Weights of a small transformer language model: rotary positions, tied embeddings.
MLP neurons of a small language model. Each row is named by its layer, matrix (gate and up: input weights; down: output weights) and neuron, and shows model dimensions 16-111. Each number is 128 + 24 x the weight over its row's rms, rounded and kept within 0 to 255. A neuron's up and down rows have the sign that makes its largest values positive.
A block is one neuron, or neurons of one layer that tend to fire together. Before each block is what it responds to, as a language model described it from the Wikipedia text at the highest values.

Location-introducing prepositions
L4.gate78 [123 104 110 171 105 136 123 145 149 127 104 111 115 102 123 160 145 107 120 121 134 137  98 119 123 123 127  84 156 170 115 130 117  91 127 148  92 111 136 164  98 134 124 114 118 120 178 151 151 155 143 127 168 121 139  89 163 162 147 123  94 138 136 139 146 158 122 126 109 107 152 119 107  89 102 132  78 148 110 121 147  97 111 131 162 123 143 108 115 130 106 117 111 168 110 116]
L4.up78 [ 90 123 143 127 128 148 144 125 116 105 155 121 170 145 114 127 132 137 140 113 156 155  73 176 152 141 125 143 121 135 143  76  94 119 104 142 129 136 131 152 161 165 143 114 138 142 126 137 134 131 130 139 177 105 127 134 136 149  97 130 136 117 148 116 161 125 106 116 113  63 143 153 149  94 112  98 130 114 154 127 164 150 144 163 112 114 120 140 129 137 121 129 121 170 148 140]
L4.down78 [ 93 102 110  84 115 146 155 117  85 118  98 130  97 142 147 195  61 141 100 151 118 109 187 114 114 129 130 127 126 151 147 134 126 112 121 110 151 155  89 151  95 110 153 111 128 160 139 133 121 126 157 152 146  83 142 154 120 197 131 112 119 121 105 177 130 140 128 119 136 124 130 163 120 143 126 100 102  97  95 131 236 117 110 124 149 138 128 127 140 135 112 101 109 102 119 123]
L4.gate607 [134 115 132 126 121 102 160 150 160 139 140  96 148 124 142 129 124  74  89 138 113 102 110  99  98 166 141 121 115 179 128 113 110 154 122 135 157  91 110 123 143 146 168 154 189 107 122  93 140 150 166 140 104 123 167  87 129 132 133  94 125 115 132 131  97  93 112 140 161 119 124  91  98 131 113 117 109 133  94 146 140 125 151 127 164 103 117 131 104 118 132 107 115 150 161 155]
L4.up607 [114  86  85 113  74 118 117 164 117 139 139 115 133  84 152 161 154 130  75 108 105 144 127 145 119 133 192  90 141 158 147 114 110 118 108 147  86  95  98 127 121 132 148 125 141 149 100 111 101 179  75 139 153  60 125  80 159 180 125 107 138 115  90 186  89  98 150 129 150 124  81 116 135 149 106 145 112 178  88 111 137 146 108 140 150 146 117 116 123 129 136 128 141 112 155 154]
L4.down607 [ 81  82 120 115 107  97 135 143 117 120 177 125 126 142 159 146  85 154 108  85  95 127 125 113 143 162 166 134 156 182 141 142 152  98 129 112 138 149 121 152 130 141 176 118 147 130 167  73 131 139 165 145 160 131 114 113 126 140 126 105 114 116 112  94  82 126 153 120 120 123 137 137 114 115  82 120 100 166  81 128 177 106 128 140 142 109 133 180 141 115 114  73 174 153 179 163]
L4.gate1113 [125 112 149 116 134 115 113 158 118 139 102 126 103 147 125 152 124 133  95 134 126 141  74 133 122 169 174 112 101 155 123 149 123 113 144 130 146 109 104 168 142 109 110 147 154 145 140 147 125 144 128 102 161 115 150 101 132 151 138 116  97 103 129 113 122 141 150 135 177  91 135 104 134 131  84 115  90 148 140 112 134 108 151 101 152 135 152 122 136 129 138 120  98 114 107 158]
L4.up1113 [104 107 118 107 130 140  99 139 141 103 149 145 175 122 150 113 115 119 106 167  94  88 131 104 135 157 132 110 178 122 139 109  89 142 115 113 153 154 103 129 164 132 109 142 155 156 103 129 130 146 113 116 136 109 144  96 157 146 176 117 131 167 127 136 116 176  92 172 162 127  97 127 157  95 116 112 136 133 125 134 112 116 151 146 121 119 151 134 151 171 120 131 137  99 116 150]
L4.down1113 [158  95 140 144 139 120 111 149 151  67 110 141 102 111 139 185 136 122 115  93 143 133 106 114  91 147 120  73  84 139 149 156 159 113 136 129 115 105 109 199 124 144 142 156 138 145 123 124 113 107 123 128 145  73 167 121 109 132 174 117 142 118 119 116 139 121 158 128 143 169 156 124 106 128  78 119  95 120 132 142 119 140 143 114 130 117 178 124 143 123 100 107 162 141 140 178]
L4.gate1210 [110 194 113  77 108  93 127 106 139 102 109 143 135 110  95 119 100 105 168 116 181 118 124 123 141 126 144 144 143 134 105 116 143  73 144 119 116 126 143 105 153 116 130 114  91 153 145 182 107 148 120 105 117 113 161 138 154 161 128 159 118  96 122 113 108 136 154  95 122 103 168 146 135 136 110 143 162 156 137 129  88 162 114 118  78 130 146 145 141 133 120 105 151 138  82 160]
L4.up1210 [124 128 127 100  73 122 128 153 132 136 145 132  57 123 163  82 101 102 135 135 141 129  94 135 142  97 101 125 122 131 119 103 118 114  87  88  94 117 135 128 140 159  92 148 173 114 124 113 147 202 113 169 110 110 113 136 165  97 136  83 149 107 115 116 150 162 134 155  94  88 165 131 137 116 111 149  83 125 102 140 114 127 119 102 134 129 112 117 149 125 131 105 113 118 118 118]
L4.down1210 [160 151 103 133 109 103 133 153 168  91 135 124 141 114 104 110 155 136 135 131 120 111  91  88 123 155  60  81 117 106 139 131 138 104 101 112 124 159 128 133 176 170 118 158 124 117 150 156 170 118  86  95 113 119 122  94 137 123 147 152 109  83  86 130 156 116 148 126  76 132 151 122 132 125 152 118 184  70 129 135 131 135  87 148 136  94 170 130 156 102 114 158 160 129  96 121]

Copula after subject
L4.gate18 [105  71 136 140 123 170  93 148 104  87 127 146 121 118 109 148 139 137 193  97  93 114 129  80 138 170 125 117 118 122 162 141 168  95 142 125 139 126 151 109 176  85 116 165 121 137 143 115  93 120 136 133  98 153 129  98 167 138  99 136 116 116 120 175 132 131 115 129 131  95 150 125 144 117 107 124 118 151 121 124 127 165  99 119 139 115 137 155 124 113 141 155 122 116 111 107]
L4.up18 [132 122 149 131 119 115 119 115 147 172 125 118 148 109 138 163 122 141 149 133 140 163 101 153 138 156 147 152 132  95 131 120  92 143 157  70 114 125 164 114 113 140 121 122 112 160 133 162 174 165 111 112 117 141 137  79 141  92 165 162 168 152 112  69 155 127 160 119 128 149 108  99 130 115 103 152  98  90 113 110 150 121 163 135 159  91 147  76 131 138 109 149 148 113 111 146]
L4.down18 [162 135 156 131  98 111 131 119 175 123 149 126 144 133 189 108 106 129 104  89 105 144 102 125 119 136 135 140  93 114 132 154 123 137 108 125 132 100 158 125 139 113 166 110 127 115 135 124 117  94 147 136 125 116 116 104 123 174 133 105 161  97 107 131 202 116 159 143 128 109 155 173 130 130 125 156 111 107  96 141 195 125 100 128 143 118 122  80  87 136 144 153 117 101 135 132]
L4.gate638 [124 127 156  94 129  92 167 187 151 153 123 105 177 143 144 145  99 115 113 101 112 153 101 145 134 128  85 164 151 114 116 105 126 125 136 153 107 112 137 185 116 114 119 131 127 139  79 155 115 112 159 110 115 169 148 126 114 125 170 114 101 148 185 159 145  86  91 142 129 132 159 164 103 115 127  87 110 128 125 162 140 162 117  68 181 128 122 134 102 164 154 112 141 106 129 119]
L4.up638 [156 134 120 132  89 101 107 158 116 104 161 115 201  98 150 166 127 180 150 137 139 146 157  61 143 131 125 153 120 143 135 109 145 118  73 124 141 157 186 139 168 110 143 116 109 178  94 112  80 146  80 144 133 134  94 135 128 154  68 168 106 129 107 119 106 124 148 141 125 141 117  79 154 101 109 137 148 124 126 123 131 122 137 124 123 156 144 169 127 176 122 125 110 134 152 118]
L4.down638 [135  79 115 138 140 170 159 148 121 135 114 161 180 134 132 107 130 110 118 130 148 145 121 136 143 130 100  92 141 134 113 109 131 132 202 155 120 141  78  84  98 127 146 154 152 110 120 108  98 109 150 144 107 124 148 125 106  93 141 112 153 127  91 111 157 139 121 110 155 138 106 163 149 121 121 110 123 121 123 141 130 102 117 168 155 106 121 134 110  97 136 102 137 142 125 168]
L4.gate734 [151  82 128 143 123 161 123 141 155  99 145 169 139 140 111 141 147 138 115 133 100 122 119 134 155 117 145 139  87 148 159 130 129 135 118 139 184 161 142 126 112  78  98 166 125 125  96 116 105 149 143 145 141  99 123 130 143 141 148 118 128 162 107 133  98  66 144 132 106 161 137 107 125  72 102 113  85 121 133 158 100 144 120 113 112 117 162 115 139 116 134 126 133  86 164 124]
L4.up734 [146  98 109 161 147 121 158 145  78 117 133 140 129 102 106 138 121 131 168 125 138 111 110 130 152 147 100 152 145 121 163 136 135 125 148 136 137 127 149 119 122 133 105 201 144 102 143 116 128 111 122 146 116 172 143 143 160 122 103 126 131 107 151 158 153  78 101 145 121 141 112  98 118 113  90  96  65 160 101 183  92 168  95 107 111 123 145 131  87 142 150  95 133 137 172  93]
L4.down734 [160 119 120 175 105 120 114 102 124 171 118 142 158 120 127 144 128 108 106 101 128 124 176 116 109 159 134 107  65  73 130 124 147 156 131 134 150 156 162 145  95 123 136  96 153 110 155 117 125 174 139  83 182 123 122 126 123 113 160 113 143 125 113 104 140 175  88 137 105 135 135 110 121 117 115 102  96 118 146 112 185 111 117 116 133 142  95 177 137 139 110 117 145 127 101 173]
L4.gate1189 [ 89 112 103 128  78 137 109 167 102 115 106 136 121 164 130 110 150 146 118 176 146 171  97 121 116 119 150  98  70  94 103 120 141 197 151 166 137  82 132 128 145 118  84 102 131 130 148 137 105 110 139 164 116 144 109  93 130 109 159 125 181 111 111 120 135 107  88  76 162 107 109 153 169 143 127 108 115 112 128 156 110 133 108 155  84 123 177 103  71 139 151 144 138 115 132 136]
L4.up1189 [126 106 107 116 101  90 116 125 121 155 140 156 109 171  98 151 128 137 108 130 110 161 117 118 128 118 128 168 126 134  85 189  95 158 132 154  99 123 124  91 175  90 138 102 101 144 171 118 103  80 120 181  98 151 155 173 141 160 126 151 115 167 106 135 147 127  95 111 120 105 114 154 139 132 107 143 154 142 121 155 133 118 128  99 109  98 112  89 133 112 175 117 116 129 136 135]
L4.down1189 [170 108 142 150  94 105 104 141 113 123 124 108 166  96 129 161 145 143 120 119 122 150 113 101 164 163 134  96 143 131 130  93 104 107 162 149 119 103  95 140 110 132 128 102 107 128 130 136  95 117  90 124 102 134 151 118 140  68 125 112 148 102 141 154 110 150 166 111  99 165  96 111 157 135 125 147 141 109 124 130  89 146 144 131 133 146 117 167 174 146 122 116  99 146  92 122]

Location and date prepositions
L11.gate111 [104 151 132 159 109 123 111 115 152 135 133 103 123  94 134 126 148 119 166 137 159  83  32 144 123 153 118 137 144 124 120 148 154 125 128 134 109 142 173 126 103 140 125 119 129 124 127 169 119 165 151  91 160  83 198 128 155 152  92 114 133 140 137 153 153 143  90 113 139  99 101 129 115 134  93 113 125 159 105 145 134 147 129 134 123 145 184 133 130 114 141 145  98 142  83 128]
L11.up111 [146 123 127 114 127 111 131 172 118 112 135  98  88 139 102 107 135 101 142 105 121 135 126 104 155 160 122 139 138 103  98 131 141 119 146 129 125 152  97 131 156 103 140 127 131 121 157 117 128 151 130 140 115 111  68 155 156 109 128 101 128  92 181 119 133 112 168 132 141 120  96 172 122 132 143 167 195 135 139 158 157  95 125 147 112 120 122 155 137 123 123 150 173 100 139  83]
L11.down111 [ 71 177 112 136 134 133 124 138 145 109 125 124 105 107 167  93 159 129 139 142 115 106 100  97 179 115 113 121  98 141 160 142  78 138 137 118 144 146 132  74 127 114 105 166 135 112 129 151 126 133 122 151  88 144 172 123 178 146 156 154 131 160 156  98 101 126 136 135 100 107 130 120 149 130 132 142 137 156 112 122 155 141 168 143 115  66 113 108  99 142 172 135 143 115 135 114]
L11.gate1011 [111 139 106 150 176 133 156 123 132 160 132 125 125 160 161 158 125 179 124 122 134 125 119 114 144 146 129 172 172 168 105 172  80 127  99 169 205 114 134  82 122  99 101 117 136 117  88  92 129 151 119 115 151 126 161 137 171 134 120  96 108 135 176 149 158 106 136 124 147 155 136 133  88 130  95 133 122 130 114  92 110 131 128 122 143 116  93 120 168  89 115 111 119 108 126 126]
L11.up1011 [109 113  78 111 115 117 110 151 138 102 130 159 142 128 117 114 127 127 163 141 128 110 148 127  99 120 129 133 107 151  85 145 171 131 153 148 167 127 160 154 139 121 127 123 114 136 121 168 141 149 165 128 132 171 188 140 128 150  94 112 122 143 159 112 119 182 157 126 151 144 144  96 144 123 135 190 156 156 126 176 152 158 136 168 134 120 147 130 121 142 129 100 143 125 133 153]
L11.down1011 [128 122 118 152 163 132 121 131 122  98 176 125 145 136 124 122 126 139 132 140 134 119 115  96 140 105 119 126 161  94 181 127 109 128 134 123 167 165 166 176 142 101 138  72 124 157 107 185 117  90 127 149 115 156 101 121  84 117  95  95 134 160 127 152 141  70 150  64 148 115 129 122 139 129 112 157 112 121 112 147 129 119 139 115 120 138 123 130 121 116 149 142 139 130 131 128]
L11.gate1072 [113 113 106 147 124 116 137 139 148  93 136 139  73 117 134 110 131 152 120 133 103 156 131  95 115 133 172 105 140 127  78 121 163 142 106 122 128 131 133 152 146 126  99 137 124 146 149 116 110 136 118 138 145 119 120 126  98 164 109  94 136 114 153 107 129 129 165 127 141 128 169 114 164 114 151 175 164 131 119 112 128 116  80 112 134 117 134 117 131 117 139 122 100  83 146 123]
L11.up1072 [128 131 119 133  95 118 111 146 113 167 187 130 138  93 171 140  94 155 120 125 150 166 174 143 156 151 120  94 141 131 164 176 107 116 117 147  84 148 107 129 135 128 114 100 118 130 133 131 136 136 127 158 176 131 124  67 146 123 118 130  75 114 150 133 146 104 164 119 125 115 168  91  88 113 104  87 146 138 117 130 155 157 127 142 119  91 138 123 126 147 116 116 138 151 180 172]
L11.down1072 [123 150  92 140 127 131 116 135 128  82 104 115 136 125 159 143  80 138 137 122  89 120 142 107 105 142 102 130 107 148 154 134 144 123 112 156 159 113 142 142 148 153 131 155 122 135 104 146 162 116 131  88 128 139 125 127 112 160 111 123 131 165 157 137 123  94 137 162 148 183 127 132 144 134 142 118 135 115  88 159 120 120 176 133 123 160 130  86 123 151  87  91 130 131 114 148]
L11.gate1273 [131 103 142 127 108 142 153 129 152 105 132 140  97 141 134 100 156 130 122  98 117 147 154 125 117 159 112 131 143 141 149 144 163 155 112 141 155 156 136 138 142  85 186 118 191 134 130 141 143 126 133 131 130 127 154 149 117 144 127 127 108 118 173 122 156 120 134 110 134 136 190 129 107 159 138 162 168  98 161 119 113 128 124 136 117 152 129 130 108 110  86 142 107 120 167 172]
L11.up1273 [ 98 170 167 139  91 121 137 141 190 134 138  77 122 165  81 125 104 118 120 113 126 163 155 126 148 137  93 145 118 122 112 144 135 116 138 147 134 137  92 117 130  95 125 142 145 100 187 151 118 145 122 146 140 139 115  88 112 162 132 117 113  93 138 108 108 144  95 110 111 139 155 142 109 149 118 174 105  98 118 124 110 158 165 130 181 101 104 136 141 105 126 100 154 164 148 140]
L11.down1273 [145 140 118  97 125 142 113 117 129 124 117 126 124 150 129 113 126 109 111  70 144 121 129 144 122 129 133 176 110 128 151 152 157 143  80 108  91 121 153 122 101 148 126 119 105 174  80 110 114  99 152 107 137 148 101  94 121 148 111 135 106 137 133 148 118  99 102 169 181 113 165 169 143 122 131 153 108 160 179 179 122 144 120 144  96 149 127 129 115 114 135 131 114 140 185 166]

Predicate continuations after "it was"
L3.gate953 [141 146 138 167 127 127 169 112 128 132 151 132 129  96 105 141 155 126 136 103  92 160 160 139 125 148 109 109  88 127  96 141 154 139 133 153 115 139 124 110 120 134 128 127 132 166 158 138 111 175 141 165 152 142 122 143 129 129  90  85  97 147 156 120  94 116 149 149 166 134 123 170 147 104 149 118 131 121 143 106 123  96 167 149 140  79  76  64 175 116 152 126  85 115 130 124]
L3.up953 [123 101 123 169 127 102 103 142  93  79 124 129 115 102 122 118  93 136 153 122 135 156 116 112 100 125  86  97 117 140 168 110  87 100 144 116 183 124 101  88 136 102 120 118 117 118 140  97 124 110 136  91 122 143 134  99 105  89  95 121 155 120 161 106 127 111 126 131 117 115 112 118 121 120 150 149 142 122 106 139 137 132 152 114  91 131 108 116 138 103 151 134 165  82 131 150]
L3.down953 [122 136  98 113 120  75 135  87 106 134 135 103  91 145 121 121 142 117 137 120 139 162  85  93  96 156  90  86 146 153 163 127 131 111 165 164 127 124 128 140  98 109 151 122 127  96 133 124 107 110 124  71 134 100 141 161 144 153 159 157  99  98 123 160 119 107 150 150 119 134 111 133  96 125 104 147 133 143 124 139 153 120 132 137  80 117 128  91 168 124 118 138 113 122 114 132]

Before a place name
L3.gate1149 [132  98 134 125 167 133 103 150  82  98 127 146 167 125 102 105 107 126 145 112  97 123 117  87 122 167 170 118 190 138 144 141 131 132 110 146 166 103 119 126 132 182 155 161 140 125 144  94 142 109 152 173 105 122 126  88 113 171  93 111 130 128 159 132  81 118 130 115 157 151 147 124  79 119 120  78  97 137 114  95 132  92 129 142 156 100 112 141  99 104 113 132 100 129 146 168]
L3.up1149 [118  94 111 111 105 142 136 133 172 109 142 154 126 137 165 124 105  97 116  97 127 134 121 118 143 145 163 126 131 163 128 118 130  94  89 106 167  73 103  95 121 107 100 126 117 123  89 124 139 141 128 160 140 110 121  80 184 134 124 138 109 120 132 118 118 115  97 118 172 127 123  75 102 146 121 127 130 149  97  92 128 128 191 152 150 105  86 168 102 144 126 129 140 106 154 152]
L3.down1149 [ 91  86 152 122 101 125 136 133 164  98 157 121 175 140 106 138 104 144 116  99 123  95 104 117  75 181 135 115 103 138 129 164 141 137 130 130 124 119 112 129 120 154 130  73  82 112 144 129 128 124 143  95 166 144 132  76 130 159 153 101 116 123 115 110 159 154 123 131 150 137 204 111 136  85 105 108 128 124  82 108 246 109 107 117 143 123 141 102 121 133 119 128 104 128  90 127]